config.yaml
num_attention_heads: 7
intermediate_size: 1536
hidden_act: "tanh_gelu"
bias: "all"
init_std_down: 0.00349
optimizer: "adamw"
learning_rate: 0.000656
beta1: 0.95
beta2: 0.95
decay_shape: "cos"
final_lr_fraction: 0.1
batch_tokens: [32768, 65536, 98304]
doc_mask: false
train_tokens: 355100000
MLP neurons of a small language model. Each row is named by its layer, matrix (up: input weights) and neuron, and shows model dimensions 128-255. Each number is 128 + 32 x the weight over its row's rms, rounded and kept within 0 to 255. Numbers have three digits each.
Before each neuron's rows, "fires on" lists the tokens most often at its 100 highest values on Wikipedia text that the model never trained on.

fires on: " c", "c", " r", " cr", "ac", " pro"
L5.up150:196119120155172083132166131156181129141142082131168166125112078136083054140182151131094160067116181052131102152162165200147129088148170158132161144122113087094104082087143093142159129110115082117110150150136105069086133096141113073142166076126120086113077146142134151156097110131157187147122106118102164163125178185117153116126151210128144148139130102057137113102161134118180099112137

fires on: " and", " a", " received", "ing", "ed", " on"
L6.up1202:153095174172143087169067138130113104140114100131213112127118133121082089110185107090082102052090176107159113192164148136191125094101140161108122085159156115081144165139099142105103166098166107117128125090187115166064113113168066129164155104168146098126093143151125100133140118125173131090138177114095136159098187123133139082148117155097122115128139076083153095125105071168125130078055

fires on: ":", " to", " |", " of"
L5.up763:124114105171159148110146107187113128143124098118196108160140071085183149126156128090080142090147158141124189157115173144180120093128134121092150077105115044079108143096188097139091126085147070114189152100134121141084156173186147122117141138131097140166089107244100142068123166170140169071118089097151161158114145076152135124149143157108082122102129157131134092101191066159130127163037

fires on: ",", "6", "194", "os", "as", " was"
L4.up1486:117155095076135131096133158178131121139053117168155189115125140136079120097160180127147167083065097140089137103184096175142130129110090123151154176070131106094075109091166146135093119130137130071144126085132112096109131054196109093167098100126110078118146132167189134102148162146129147099121130133137135143142118136073164150094135071097142189083134120086137095077188149130124155143068

fires on: "ist", "er", "elf", "one", "el", "esc"
L6.up61:156156161126092147171137140162103154109118133070235113129145084102143106141141108143111166121136164175040127128207163139158109139111083066102122158149127138160187135137100071154154188197111155098170145156177145133142114164103139050138139102119131172199140143184104136062148204168120111078065154113129117129219143109166121138148090120138116093109131183119081119192096178173124154126136

fires on: "s", " and", " Dr", ",", " bass"
L5.up1268:093100099149166086126171153164182130119126068106143157165082064172155124077172148120098161104108164050128151101158176120158142104149134188093043117130080134145062093120141022128128152112154129124099119068130104163097115144140128133180144173110159130101094155120120133113155197153133163061115125067096111128107159107182167097153158127089117104109168091080136122131140127097145129172135

fires on: "B", "b", " b", " that", "j"
L8.up700:120119162135136113095121160139182124124170133110145079145140132147111169130115100118129127113148158124149130122103067158145105161082093112186113110155137147130170118083112104181108102057076147119129131155140104129151147154065163138085150144164172090153128085181117131108107079133242125190145117127133116137165134095128199134156118151067063126167123159137044115168169179155172115063161

fires on: "O", " sk", " September", "Z", " mark", " Kaz"
L5.up844:093111135123140128132173102132130120133125153142099154119141075124205177120161122127120135096150154113156155115119071149140116114129078138131118069072161090120088128096160156135138146142042166096152130164153116130090159207188149150133162150151104119105139038156118137122132069132139145095121126147143154106208140144156141113143109155133085100071162208143105140171134124135157095113139

fires on: " and", ",", " or"
L6.up190:155143142104177046172100155128156125113128035086119153123082094087098115131197098097117106077091098089120109166203181150145159148082118209131111074076119140157150098121122109091099090132127127125122070091134060088109116091171105091139154097102112111120124105166111090147087146141147130099109165041144136119094131115166136120111137121054126118111156111124146103128115117137135126162062

fires on: " T", " the", "b", " that", " ", " noted"
L6.up68:091122203134101184097087103121149170166112105106138118142211126137138148155084092134132140065165123156070167086103116117171148128126133136119115105163124114155138112047088137085118100071106124127138116157117077089148094164112125138157126130120132168183124122149103179143161118148185154143131144094092126145087137148091132168142180144094068134131130111102076181141162157135151069132158

fires on: "v", "en", "ing", "g", " both"
L4.up1492:103098179157159141133119071114100083112107156160175066120126176119081139068129186084122149069193165135075150175122125150105036117131145084165103147126184146141100115158108153161161082099141121108182127113130123109152052146129138136120094122083121207150102176131150084159116106140146093141111114061115121090159089072177195109113132114146140082088137124186099162193181097156149137060145

fires on: "7", "8", "6", "2", "9"
L6.up732:103157090178140079164127099149129141126138101163138098035142113151133080129207144131176108170090136112150056138180168173124110135197112094113145124147137130129146132165106131140101157122146146102109103136215136114151138153106116103151125141081145158100118113135098118077189127107135082090167155146118129210180142148141125129131075152153101150137101087121157097162106148160134118148134

fires on: " an", " of", "-c", "le", "ts"
L5.up1428:140076119132175108122104159127159112121141152113091157137159155153109172121142081107106143089169119174115146169100175115136100163132124067133130133135113104096158121174111127121098162117109067120166140176102118107129123109115083127167129120138148076098145122184163104075120110157118123154107119169149149117164102140185164147149126125087172095082135096151141150165155184195140145091112

fires on: " was", "),", " by", ",", " in", ":"
L6.up238:144121097167148120093130111145157151103094103097095087088184052100159141018140142071148132117155189082175137174130055154131073116136127124106149107163110119050149104051112143161170127093135109115126153133119143173131103177116161131134110061131097135162114064138125112118156082143195164116119193103097123113112179120137166118162132132140062134133123172118116133131092126150149073187107

fires on: " by", " to", ":", " By", " until"
L5.up6:138133155130129083145129091149141165078139122090145092111140041073151195135176113136144126132153098140140100162101112142111138065105123140109131120130124046089114092148159083128089122106056120101140127107121106143136144177120093108148157092123125181159129127133130073133180081132176124096069132064130161176148108101162214118135112163094089095180186205083122138144173116131154122176102

fires on: " under", " of", " with", ":", " by", " to"
L4.up885:159112217166163099137102100117150110123131103149149110168124091150121158045149114061107143112111203113125176186114134115064058135096141180121089099189128101120119052125121117119126126083159172095105099075110112135184114155128104125183159077177106167139132105174116157160072114130179118127120151123166123136164118151113141082103100130117105113125186195082108088202086134166141087171058

fires on: "On", " inter", " Ad", "10", " not"
L5.up259:097144175142172125149148127237168135092139049132165100161135062056135084171141119123204104133102109148140046159132133098157126134136102092134147149164240087125147156137115157101138134097159119117120098177164129162130172124124150099174182097095117115137059169213136137109098110201157155114169118121117131161086134111189121182119114172087142088033137108119123171094110118169125138109131

fires on: "ast", "ous", "ok", " long", " ad", " minor"
L4.up241:105191117115135131149170113133176207092146097081181138105130155029219081185122097131124109116049088125144100107116117124165110101189131135107088134116169061153153178130131132097139172107162132124115085173204124125099128149164111145136174090110119123122106120189128107046136126095148161134086150110150080165142157120133114122125162180101117067093087098090077168117145147083164148099150

fires on: " de", " en", " und", "4", "t"
L5.up162:103133126130134136131156160119133171114143076117104083150079109105138086130183090117120129090083155143143098145174180149184066074181171113066177091185115074130142140110127119076135168093129104106099132159101108120112077087109121139136120051111184155125138118191138102117188124169135185109125157179161127078135128169077120214076173190128123145114111109107159187094053129119171170150104

fires on: " Great", " of", "ad", " most", " ed", " not"
L5.up657:102162129064153145170167074130106128097102118152095110142110084100163146111123115142106091103071104131122134112092179135133130173107102109113146137101155109071167142122073087143118089080115125133111122215160108159070121141155108127112160130124091160102089109129126071128148129107149156118096113143188129132108160135128121150138127129127124070143145128175178116106153090146137140141126

fires on: ",", " announced", " is", " was", " saying"
L5.up904:163148121162113136148074073136157160108082091136158143122137157201115136111109149076140117072158133151098109136133089102107115138135087139155147075126194116135099045134079115093129113126075139108099139156212122126197119150074149124147102123167115196103164102111116140102096142131178119157108175147107093168122133107154155145124143108107069101133169184136087145161107151167163157126144

fires on: " de", ",", " di", " of", "-de", " en"
L4.up1144:109113117095123138127152157124154142128171066116093126133114161155058104093174139088180150145173095105123121162218109145060107089128154114062165090107099131115125149041199087156129122095126132105161143123083111128149084102140164106157172111109093176197145214099213152148126094222157208052091191132112140115109149107128128138098171229151116152122160156115161162105085094100146134195143

fires on: " ", " Ran", ",", "|", "rol"
L6.up1487:088176163186161128155160136127137139107100103043129104155079142133155093080195110122116103118172108071121128168164113107144171111108092244079140127142151174127157054130127196141183141115117111127135149068148122141087076104218122130124135187126106104186126096147163140111080122132141170105153097080116166090167159074127153156111127141117120105124144102140122150091155113152143127091000

fires on: "p", "H", "T", "B", " d", "P"
L6.up88:099114124123143159145139143167158169104116129137128099055130104115082128109158080134177108059147159155142130161172077159183094100136068093092148089125109054086115093074159096177093133146130125069113114097101136136147132159145144070100085081132087109145140138155113179136062111145172198083127114126147159147215126152143166138089142188139098179133102193111065141121155126149213108148095

fires on: " ", "'s", " the", ")", "’s", "'"
L8.up1268:136153133169137169121088172135110128141105083093144145083153106125175178116126132087152085102124156133153175128125159173161109112153113138146091086148136168163134109093056126094176059146117107104107138114133112180165169119071109127151107083169096104193138096132123132137117145163165182118087153095111132145101188132136152108063123126115106126106133123107025112082172159154153095083068

fires on: " c", "c", "is", " ann", " aud", " ac"
L4.up1200:164133120127193139127156135140138178135119148146143150074164158139104097131159158109154186119117183105093140122237155230143138060113083136151148126117117136116056094111118140055170140106136096110100159067142076161125151130099099095133164156112117160113036123136198137165149159172161119172118089119066154131074125149087181117079125123130164119142129080111139153111120053126237110095106

fires on: " of", "el", "le", "het", "-"
L5.up85:144108077174157122137095130152103058106149157089111129137176103144096159098147066128142131121153150183167137129103127110137118126095083069100104149121100119167165094076180086182195121140135065125165112159142107134145105145156126143120128121090130120112131167113159071142163203223113169163142148144124098128146121131171115151130102114154108168136097069178155112132127114122152171147129

fires on: "y", " family", ":", " time", "ay", "oty"
L4.up1387:146099137090141088132157116174112090100203069149093116162124103170125134127092136099172132135145087174121196131144088130148108082178152073076135073149133113106102081129125096180142111108088153104110082135088092106147112157145155111120103073103175154147087136163139162236147118127141120150133099149079163135111126184092144115126141157152136173156161115001133168088160137085114171181145

fires on: "v", "en", "g", " continu", "ent", "im"
L4.up280:089161162172155130142177075155145169061071134096171087141149136078148138124134181094113169112142153146051095132145145159129119112148108114143153104112155107155097142137131116158168087084147186111086126049155105165130103118132112093137127110109166147187018117140162085138180108097170123122103116091082120193106137154090196115164084145105101124105115128113116129136151161144129192131140

fires on: " years", " work", "raft", " about", "now", "ig"
L4.up36:137097117143145099115094141143055064108169118119146147167177122166146100086089079146119109127182109155094088115121157117140127179094137100112165154127117123178102121104198118118153118107164122126121108097149153149108138180080194151180165173132161110118142174170077106135203088165122144069111140127152115106153128111165104108185150128152209111117161150146133130123124182158115162123184

fires on: "–", " that", " back", " which", "vious"
L4.up660:153142138121104109111089082135101132133091134144188099103109129123114131144129105075147132078129159157127119122127112120107153190116081081109114121114132108179100104148081092109193115087093133106086078132210114123150102106102110116136068068101142128168047108123094044124136114143203055148107125130059121124128161155109164094128132110044078093169143185123128106156171178130199098090127

fires on: ",", "as", "S", "p", "P"
L6.up1381:121120123102222140164150164147121101127106097135167150138136097087066090098167102105130170074152123094149110096145125150173130096135087124159167144074179085126106087110155113182124085108127104087156116109147108133145177064181159128103142080129114135125100125185147145155112134140168145085087163110147077120159098140154130140095199121136084114124156208108125137092221066138174135134137

fires on: ",", "-", ".S", "L", " w", "m"
L5.up1426:161132141148226154169155158098175171115064151156150103083082135159076145116168098116168147140145117095120114162197080185135044073142136195120171077068110136082069098071147136173107134096150095133181114094109119125147092130186117128105186144173137147147132154134136115130111144151170079096156143136134154127156150170119126144118145114120089167133127174124127104139091120207167084155102

fires on: " St", ",", "M", "m", "St", "."
L6.up427:141143115117126147156195162106111144091090128118111108127098146138034097137135084080149147144161089098123114185219061099121085134076080208139163124148132153136188110140181122165139097068114143114186105116113152100172108091125152109119104087107134146146146173144172114166086094159152076114109129114088123090107129149126157125066169163091070134117172144139129176119096034126099110137109

fires on: "9", "ion", " percent", "ing", "–", " goal"
L5.up1424:107137175140140126136150150159118123119137138152162084112091164101173157132126119076111119098127126077077170140084174125123120066168100133128116089158125101134172150121185107096115171108047122140157170151164078124188067145169109133103193164158094183182053139167126132160116191136123154134157121143123122200136178105188118075119144185080170083103137078109117184183132116136152151106068

fires on: "y", "J", "my", " family", " J"
L4.up133:143169154073137184114173100200077218143153112124129193139136184141091103138120135105141148086160205123081171088127083144149117102156136079052124150101125119108101101144103085148139156132084195069160144190162132152181091127136153108117147107181188144239068175141161142148126100176094118148102140148103145128094122192108113143116098137130128139095173179093067128134159098134139122163139

fires on: "ash", " of", "ad", " to", "um", ":"
L4.up148:155114099147163134168177128168091131042126124112111057123163073128157150140137135122199135133125118143113137181175139162145166097153144129074104117156158059134118181154105140151147093116040121113170103126171098153094145145166048136182168144142146088104098080152112090141146122116135103129074115122144148132139183132125165142122137185114151139125106119081097113090103083175122123089043

fires on: " and", " pre", " most", "ly", " first", " more"
L6.up957:175214188081196075137093127085173124145139085137117108093053137149085128125191070104119132111144087082118079127205165167146093163139025134120146114147143139178138186136125149106155109118111155099147108097202132153072099116136172134180175123087110084103126101171136164115141104149184059114158132120104147121112150145112087178152136136046155081125125130133145092139115156173147145101133